Weights of a small transformer language model: a variant of Muon for these matrices, 7381 steps.
MLP neurons of a small language model. Each row is named by its layer, matrix (up: input weights) and neuron, and shows model dimensions 192-287. Each number is 500 + 40 x the weight over its row's rms, rounded and kept within 0 to 999. Numbers have three digits each.
After each neuron's rows, "fires on" lists the tokens most often at its 100 highest values on Wikipedia text that the model never trained on; "fires after" lists the tokens most often just before its 100 highest values on Wikipedia text that the model never trained on.

L5.up2900:515454423438459461526477508520522484541466424529423465533422554482437537525437536484518498510557478469592545509460438473464569503457553511488526534537501536501532459459455411478478519525537512476492468486468567488533486550548543530503489555506503511519548523524462488532475508416515441533
fires on: "7", "4", "5", "R", "1"
fires after: " ", "1", "ris", "\n"

L5.up1600:583451436529516554431521411510508589569493501548533477483493495507442442555564424441483553500557534491542585494535556503453541458416516508484498433492460440506534542530507506440501519508534450583474517465479455464477508496530467470553487566512487538480479453435595523474572526516478420441
fires on: "1", " |", "2"
fires after: " ", ")", " Star"

L5.up784:538516529542518409483530512486494487541501515563529472519488464490440544483500457513523449462462466484515502505469445562476476507590583498457537503489529515438456529572474540469583476470576495511450561489469559526512509415506499538416522499493529490511535535480464447516592476505461407494
fires on: "1", "2", ",", " Lt"
fires after: " ", "\n", " to"

L5.up1608:516474490499514428462462521437488549549494512437521520561546508446450539423516416499499541396532527576498477474584544518495514504478513497505444524465482483485536518548498465446535499551517467533551512502442557440499505458508541410482440505454482544499556586477528431554508500515494469489
fires on: "1", "0", "2"
fires after: " ", "2", "5", "0"

L5.up1837:458482472501409493491476486541478452506522508539473500526539512502520553441581539455451492472540494486559458527427499540503572494428473524515504501582458479541506493497479507479520445592533577399556498438584497513547496491482555510505497517565525535522567530539529549468519486470445504520
fires on: "1", " ", "\n", "2"
fires after: " ", "born", ":", " |", " Hot"

L5.up662:466499474470523459441509496483418571538430533506520524512515485520520400455498449497474503452549532554535528541490529558495506461474482475513493512543506501538442502532580475486546460539580535431497512461475489479510494435542494526546555471451494535509534497497478490504505498502513452498
fires on: "8", " them", " women"
fires after: " ", "0", "5", "2", "3", "6"

L5.up578:464454418546525483530475515515510561523508489508594517488527475546516490499473468523563426462525546529434475505522431558516506507466492546560550427581499500563471502512473514498533526480585514441467551545584559523485545516525515477484521475510490512519551483455451524581548429488487492489
fires on: "3"
fires after: " ", "2", "\n", "9", " ("

L5.up3057:540509467503495486579538466497491468481497472506514488537431487513507467529532498481488522492537538519466579434566566522438513515478534496537497488502439473538564497496518420527493494514447539476486442521526576511447470481480442531575549566467543570533565414514466520498471512509460523478
fires on: " |"
fires after: " ", " |", "\""

L5.up1611:479525507407437533438419527529530483539548443560549539533477499504512525563479450531465427560520521456482494462484496444466481493423502493523450502482435542466499468547452499506576532479470512451489515549564504467434487529561487496588460541514557589529537473547522504512461516535490512482
fires on: " |", " the", "."
fires after: " ", "\""

L5.up1556:478452472527472483488459496449530502450553524519505453500564506511485479478479512504530523536466488458466536498450410505481585460543495515535519476489513521494423448517396555544420503518553530446568559530497434574502536512428547440512494486457453578424461460473417499528473495483498547510
fires on: "9", "0", "2", "5", "8", "6"
fires after: "1", "2", "9", "0"

L5.up1130:516499459450446508514535408467422535497505553544427476479543519458489535471515505485451482460626517505473506446476550458496474580478561503473505498442482477483495527442447558453531499494565457468499538453408547510491484483437606448487478499430530515489441484539533440497489476500547504475
fires on: " "
fires after: " the", " in", ",", " and", "s"

L5.up2432:454482434450468476548510515564531510529413456498554540508507522482497533397481453500514513448526544494460456524484490484500581549524481477471563455472542476517496531540478443391502464554552504555477497546517517515531482496520542458555424509509457521479512496598519416546454465443464510494
fires on: "1", "0", "2", "3", "4", "9"
fires after: " ", "2", "1"

L5.up17:494524466447488440432484458462424488556475496424535453512531485507512552449488490452515588576524458497481505554501481500511487424426539538428486512509512498458524538421498533494533570515476555509546584401495488472507583492476540495485469504464527505508530462472438461494482406432505481472
fires on: "0", "-"
fires after: "2"

L5.up1784:454454432476504548520534535494496518484482450568483529556469533533502541499550508434452476507503439513419560506496546469405453534430535509554510458580575511528473514443443496528574534576547418477499480444508544558558543477529481498523502501494517525465512475467511563515551490417554543518
fires on: " the", " ", "2"
fires after: " the", " in", " ", "In", " for", " of"

L5.up2933:397475471483480529464473451545522511501513461452470504624665507548479563471504450521473569526550511544558472459462465517514492424497509527521524540525481517519561535451492463476538505539475489521575550492575552454506472522502457487518467568445492481537460533525529360464434489566514443536
fires on: "1", " an", "yn", "0"
fires after: " ", "yl", " D"

L5.up127:473456483417453488489503534534542500528484544559554520496530524474483451493515504474483481468481520509459526548477466455561500524492486506468523369618493393520521538457538519538517516499528500501494549506482465438506569480483524514429512457529507513442539433421473577510502521481554522464
fires on: "9", "0", "2", "1", " ("
fires after: "1", " ", "2", "9", "0"